Weights of a small GPT-style language model, trained from scratch on English Wikipedia: learned and rotary positions, untied embeddings.
MLP neurons of a small language model. Each row is named by its layer, matrix (gate and up: input weights) and neuron, and shows model dimensions 0-191. Each number is 128 + 24 x the weight over its row's rms, rounded and kept within 0 to 255. Numbers have three digits each. A neuron's up and down rows have the sign that makes its largest values positive.
After each neuron's rows, "fires after" lists the tokens most often just before its 100 highest values on Wikipedia text that the model never trained on.

L6.gate353:094145109097094123113083131164124114167095112129118151116154142111108131103109167084102088129131127147114150114185133093125149110127160129121118140169144092150100157163131109107175176101110181149100163148117160154158140135130091122145113122164114113131104102137150115127150098126171156101175119154140113154128119145139101103137122082109169116141151128164167114140135157141123118141116148134099148144140106153108125083124075151125153099172105095123108142102131105152176116129150150118121092105113136164163080126144094127111125155117144130094149103163123116129125148155118100121
L6.up353:100119144150110161084153077128128080165133115151145123080127145139126128152164140108102132125119099135129094146180125131129118135125149113119144114090085140127151088129144110124129156124169117122127161128136152128139141095086146120123134157121107054156133119098112148142119097136144133130077120113118129156137153120092091134160155091173103143173141159137163106112164190093109096104118104102137127138138162095158109147121142145071129117178145155102113108078104141117133091127093118108122126114111114139117148139171169116121108097130110154136179148126118148154112119121146135112
fires after: "-", "″", "°", " was"

L3.gate490:126104068166136152117133158135127110155161121121123128086128131134118170100137143113111129137148151153145125162123159121155144155121112093146134157118111133168144152127138132137157109144142132160118167142140104154195128146117115087148116140065120108128128141110077083104162113122138133138106121108162098106133120140115121133099120147123160083154127100128106135101131172125089134169108121126158094136131133154110109149104108136115127169100077110117168117127134145145089098128104147143165150175116118182185122144131115142182165100159149100134094100158144121109136134101098160093
L3.up490:111129126141135137107144118152140167141144083102134130131094126098080082119156135152142138133112134092106125096118102144104136103139106136118155171109139125173145134092132116122127161142121119150135115107117152169117118114094105120145149115088161144078156146151097118110162101141115120099133101140144096102139137091139117151073114135108139084156127105095109114096143094140089146137133145188156114164123123084128111111123158160080142119076140124115192152141105179094115083145095116107190119117136146126134110125113104130127164118122101136132126126108165152096140124098131175139
fires after: " b", " the", " B", "B", "f", "b"

L6.gate291:163142128134125089165173103136109162129127107120131084140080124135155144143091110120139114111158152092137107112130115111102171178133143084082120161134102158166183160132156088168112161141148171119124148171147139102111160109145128100154121113106101096089141114150140090132084112102161118145116140110152074122134093160161115139130099124177159131123142132099135123191119124117167125145160117138139152126152108092117138151117109126111152134130137154165111114142158147146135112155107111132155123083130134113121147163133152154106150123137115129152165094114163155158112123142142139119
L6.up291:092182174111136117089093173156116153148121109095091178141119140150113132211176119107124171095100140115125136062139144141140144148146145100129113133138111125119146143138165123156158106093137087140100114110150155073070122165130092122138152111149165130103145147145122094118109123152131151132168130074122131147116137090121112097138124137121165110148094139113107113115165148168153128164143100136147136121148165140131164115108160108083121101118098128150117140131136112116124116146137145089104143121121135127124126134131132144143134083161145158102110139133145140155102122141138104153
fires after: "1", "2", "9", "0", "8", "4"

L6.gate437:148093112143128132131122107092131141093125127122118109132139082167105124123116117120090078103112144095144108122091120140134114130166162101123108110086117113078154110151124108120116104099096111098131152119093169132113118142089152112074112110143166175159106085046127110130169097130163140121144125103110145156125101142112162161149123173153131147147104146166168099115138160163123129114136140131147130137131158110114138125147154132095128137138089147162112115109135119147128099074108135135151137136151168095124118169079151105106110113107136108137143152134130133127145186147127079131
L6.up437:136142096123072152155125099127108165134107094152144108150137103076154126145107120141109117143121098151107140161141132122121119140115142129143141107166149088170128132145124166110101138135163187083096139108143113134125144139094125116121159150113163115113128123086093130147120149112087159115186105150139133165110095090110146140160161161156146154183164103158133160112157129177121118117105154162107125151119134128129150120108135113155146189118130111148145128104137132126138085164107113138129142171109122112094128152114101151148166123098199132123114136100162124119128114136111119083
fires after: "\n", "-"

L3.gate238:111114105170119120140117111191093163140137124160095115104095111109121138122136103130121120070144088113116133082105101101126120124110146135099099127112137162144123123126122123123143145114083136093117154122129136158120110150120164127088135114183140120114137124119127059107135117121131147127163153093144132079156109140140135161136152098141138165085086110101116147149098149159129146155123144146136126121119145092105165080099116140115110136090167112106148090106123131111108161169120143154148108170096155144178130121135132127162163170126141052113115123129162146117156129092158123128
L3.up238:108101075150144125177135092156143095170157143103140158116114124169098130129111160145141151133145159101079116133160110147155116130148130124115064124140127146106132155121125140119141090104174130134150117166162111090150132113137103115160152157139108137159166130097112133147134171121110137135139162131124115125141106121134162130131104150110076165152092103172087172155103124113109103084108125115136093099126139132094106094094169142115127100088101112127135147154113157083108131191113169134174127101113124157165117124109126140149104142106113141163125133111107128131128115128166147123
fires after: " the", " a", "6", " mid", " b", " semi"

L6.gate40:121137142163142100167092135095108166109125098153109118161102135127097148169126105102145133114102142161104149168147091117181156148096139088087137140101149127105102091142137123155127115088080108144083121104125122133110118189159132133145128138143139098159103078133103161129117109167121115126152164107127156166105089124221148162127108120145085141148132111141147158102090117140114131126132143140156096125113138112130149139154171133106108138150143131115166139130150105145143117125098136122111125113145101137161139154121163139145123180143146121180124135127127137136149135124085129091
L6.up40:167119135128130082140083143118113138168120103076159123121127100125120082107127167110084158108104149112174123118130147127099124130099161127137163065084114179144117147124121149113131120133122153143130082113154128122126118146110103141130134116119116102131167096102107142152119148144129143077139161151157092111115104138144142170127128110139116149112129123129138178086150124107158140156092162120134132128101100142138111105073131119121097191103127080153114157157121160141127107113099172115118101108094100148103105143104142104134124187134114161090107150094155108143121139127136159138
fires after: " on", "2", "1", "9"

L3.gate358:107084140136159127140103112128144098117156112135098104123144134142111128117121163121125142130164116174086179092141139096137144102120161146110123096126140134114131069144145095120127104101099154125110162151112131132142096117091171112173083131130111092117166126096090156110123080152148144139105115104141106110100106162127078151113083164095151149146141143129119085151138167153139112115142145182154138143129128088162103139123150158130127148130142100163148115104124116092123111136094150091105088126153127141144101129113153115138146102118121155143123135109109128076197122094113146098
L3.up358:131163123112102135095114154146161131147139082144093159131148116084151116124125176125133158178078141167126093106097074148115149099154184130117155134125102146117103117103157122155151086164143081123172157143081127116109108125109138162133106139090106136102130152116104089118156145140137148107108097114121175118137124103143159103091117134118122112146110076128115103143166117107135121174122118157109116104110131139148150095120130138116123092114093132092142157148126141113078120097121091097136132139100114122155108142109153106160124149111100136137141114096184157126106144118127126081
fires after: " \"", "-", " (", "f", " p"

L3.gate289:112095146079122110096154139140117102113138137100104121117108163091148132065126111145152101154109109111175169100161106095098165112109130124147109145140097152132133107123066124129143161125130092152153114124133087171154098098130099075125092145132122102096121132126146196104156172109116115121141136125095118138129097155138118125120124119108137139092126181140154107141125091128119183081139114129145146131145111142135119116109123110167152137127157188078162133152104150120122106155132092152134133129119099118153164124142102103084124113098111118081135139130114142102154116138148131115
L3.up289:082111128096126151121117118119109114154143112127096109120096163106152131104109151137129109102127144093170112137161074124117158169153159095148127083111095165128132143105104139142157148132127108095154106090136100140118087129115121092117158094160105089129118130160101168180145141119160078155139090122134127114139156114110132126093128153109118138133089150094118155133074101174116094118125123113136107165142107132106098107088120146117144126138118124123144132155081096127158138147187137172137132110158133135147114177122128111105120083107151137192148109120137147140102163126134142147
fires after: "0", "1", "2", "3"

L3.gate480:172167167114129129113147091144083075123115130125157150161170124127111095073136131093123078156135141150133130148163075138163162137113156131148105110111136147115067144132151084163101130105126106102156130090117110136094146131138125186160126145096097169120075122153117130127128093125135162126122097160141138112117096133124098114170104120145129119147140121155128119135111085138153100133107115130146123077112146130151121161110103130158146133156136096127156178138132160169097121104166100107135139165158151162163099132137144111118128129105117119152120160133154121139129105109120155153
L3.up480:096143138120125158150130142128137141084121159131132145161108139122087115124137126106124165114130131163097088143080121153128119119106140104142117114137150141141120157144136125117120177112115136156120074130111134166110153124143090167132127159116151118165142131155167169105097099153091126097081132166111096138160123125124120163147164148103134092114113087152114118071150125139168112134149172130149129117085134130149178110116124118136127171140136113149088148121099129150121085116129146075130090119187114139118139156133153134189143154135099138175124094108111092105107134146166157114
fires after: " ", "1", "ec", " Joh"

L3.gate324:121109146092095122137185125109103116158103118095100125149163129152126111116104090109167114129101138102113144148142118126089117101161117139146103127142145135170168113112095111142151121150141108113110123071116115143081143075168121158076099147134148117135179120109117143108088134161113101116167146157141165116092096160122140108108112107147090175148098158111142120107152146152142127167114137133132123140110147106142093160136128145108144118123094101120148164151129086156131183143093172116136141111133168154119101128106192107102103122105154148123117107112116159118099127132113126150
L3.up324:073131171123126090109156111129111143143087130125141157147150111131118139128135110099132146125110156142106126124149175118101128110176142129106078127116109095113128136139108136122116140138147124111183139089139127145092110124130120139152161112130141177108119167098141146176101085146125141093124173107109142191104117118138160159163144130079116061169159126102145147160098094158127143117113128133113183082124145081151135120134145124098118093135116157102110107115125114124163121136123125097161117153150134127163139100128152129115076092132144143153154131069151167133129138121126130144
fires after: " Al", "-", " T", " F", " R", "M"

L6.gate286:179102158174126166102176140123124130119106108154118124131105142107079118119111169118116087124137117152140102173111108151131107123110149098123150113145124163162152121084147128124139112127154142139114095135064149166107146090154113140117074113160154125128107131129163092119110127145098107125117159098125089142145152133091124155131107180122078110126140139099164117130130072129093097139081157101119106186099115114141132152099139124146101091125091109157086144112159123102123145150095137149136158118149133168077141117128141135131087138116137135097129115139157145145155128121128146129
L6.up286:153134115094121101125122118134114196106099106119123117119144132149119100150137158132155078088145125097145102121146153151099130125158113105129174123163156138140090133152174088114111113137107083121154136069098110115132102119112079105124184107161125096154142107135105142106131126153146122158091137154115109102155118100120119123139130145159134128144146129128163128114113125131096097156066114123147128117130145112108138146105129124108123094111114140101146126148127135166102098109124111159107120083145180128067124124128129129121142119129164173153133169170094126112145067088125125182
fires after: "1", "9"

L3.gate462:113119104152103151165108120111153087143143136100144070113129139084149076144139144111098119143147105132134131095174092123125095150089118158103108104116119132121152076143105125118163107122120101146114148143137135112119125117122109103123157101151158126091149136114130145165135105156138153083133121072118147099108125104103130114145126086141158073166084117148129139091089125138130106077148078139124167136132123141125109119115099139149104150154131087136174117115124131136125159164115173114140113087096088110157121116151088113138114151097120100105164103137110122088156085111106131142
L3.up462:142160159116133146150135129164118145150119123105177111153092119089166114160106142154114132120163137155160112102132150134142128135116107160153160109138142151118140095122118139104134099153128133115122110127139136161119161123167114127163170129144129105116148106179117108097107134105164158139096126106159186124164169105137124104135142102126152115081109117113157095091122101142110140126158106147106155190143120145168145130116100128126101089162072129112143127180131185128166131133113170113155150108125136155139154160126062136121119144133124127154150163159164127094096106088114136124
fires after: "°", "″", " Coordinates"

L3.gate440:106106110130107070137153109115120133110175113117130098142150150158119148128118155145150134129093133094108154171172089110113128134141077126125112091125083117137114128104168142131097150109104103061111134151126156149113087130130124148107089116110175131114145126106157124135124122122153118094164128121188139144139117121107156104097142103159137129136093136135152154105108117097116144155153154123162097117091148134123171095126115140082104112118123122105128148116123116172104137150110103122114114167132106152165142128140188130088140113113171121113069160122123146114160180119117177119
L3.up440:107132140112124067113115166128104140116093125149111123152152101088149133123087101143112134118088115105098082153145146144151155132143138142140093088118110121122145111137159099086134129141111169099121164164142132149160146117142121127115114087125146167144135134146121139141103121149084188147129124132163145141105139117151145125112107122096128177145167117143107165147129114149156144108145172124174104111156169182113139147141075138158149143106168105145124107108083123084116149156159130129130093132099111117096160161191108110110105088121165116104143143137142121137147117121143147166
fires after: " |", " ", " votes", " R"

L3.gate443:111165105135110138112150134130124108175132145113109137106076162147080145146146163104078106132091130112100145122149086115102142106109114146164160118127132160132090125111124113138141093143116121138149112119141147156156159117101152133144104126151161116072150129142106162111161131096126190130128086136145132105123132107124121125080132115111166125146154088097064122160160133129152166133096144150149141141148148118108113109156154073151119121099154111112152133166136139138151129172119169105133165089110132100158160159071163164134114129137089103135146122103112125132117144123094130127
L3.up443:145127147148138114166122139128166105155151146129114155079136136197136141128113125147121124161153050129166148132140133125092121143115123159144125083111105147128146151140073136135192150131131114126117048107122137113125118138096128162124105129133137142150145122181136080143119130084077134092136113088128135102094129124123121140173148098121158153127119153155089112159141144099156120146130105126106135075131105154105114089154148122080130148125145155123176171149096127135118110130138119073151169126130144141152123126088121125101123131146116123131122107135084112130142102150138124124
fires after: " B", "B", " b", " F", " War", " p"

L3.gate277:099115101178164130129144114156119131171158116150139142178122122141109101141128091091144142116102146100118114133118115149128088114138103156106117132135119112100149150145178148129155137136146148142141144165137114124138107133173136166097138085158108108121133157081102102148149163092166160145108106132106166131149151117123132140126078122116148128149092138123106132144135110161120173116118112091121185128132157101165097122149144102124142131099097104125112065099158118142136124126146162176169163164117137131157136081134141179079131111156103141104124170104113129119139107138149100100
L3.up277:103138064121118099124117128157088112103112126111150149110123148129153158153158105105176161140129116132122145109134133162102099116124111124166137126133117130139127142093157074121171150114149141120112167112128114146158093093135118141141159090142143094098104123141125112098123083122171106112116171074107130130085150127140118129115116091157120106122122176156146132108090175096105144149115120124093142135132095098095154147115175116120109118126158130130148102087122115155075097116178109140128131125082138120141102113090139133126119109086125133156135145117080156115156156140193115128
fires after: "0", " F", " M", "Q", " R", " O"

L6.gate425:127122129156126171156100090115150122125135120157123142121136114148157071157110119109136129120203146124101151142097125109154116143116159150102132098112115131088096100104144130076091138159198145164095104135134123148115123159147151187127117099127158153123102141127160123142129099118089145140130109134133146144149098137107131125118118136091128165142107097155140135129150151127110111100112118127121156092130152096153154123132073157116141129088100172139132171114138146148166147192155157155125158122113132154115094111130118140084101147149149112172111151113114122111126108156109174096
L6.up425:134115131119165176084137181124145146142139122119126137156142138082116138133172106139129132140118118126138111148174136193119118152132142146099128175128126152153169118124117150152136103122146141100119126159116106131123129118129120115079104125105172096091130147146111160132089152130142120106112179135128164176097113118096094132147118141081162134134169131102161155115157150155154122140121150172164179113169129116126131098151102112122094091161146115082144133120124112150153146119147132153116080106109130137073147145158111129102181159122137098110125147097141125146118134183118158116
fires after: " ", " ("

L3.gate146:139150127130138104134134116106174088144133112144135174115124125133154105127105144110108132111115165145151133082130113121125124115088124081180157100129134073132103112123109157074152100153121122130137087071094165135099118137128126142121120169117109106157094167145129109080168085111124099103120117151124137170122116081174139098147110138126159143107130125123137172154117150101109162138106075114124162131171154152164146163122137121126173101122113152160119089142140149147155130147129137089167142141146116134166173121131109088154105136095156102103124142116137155124121125138095108125
L3.up146:161160162166092176085092114156121162087108100129143148124136115139129105137160127124140111117143107113135150135110124099140121126133129107147093087147116132113157163146108163086093145127108136143138107149101133122160083110113103125132156075130103089125074172091143134117154137121115128104127136135146152139124129103171130153123144116133124109125077108132113104111112119163151107120075171106141139118112143086093189168102093120128156103174163150157112121123134144150155080122129122103142118109173133177115114122145138085104126119072145107114121095147120123132126124166131159145
fires after: "9", "8", "P", "0", " T"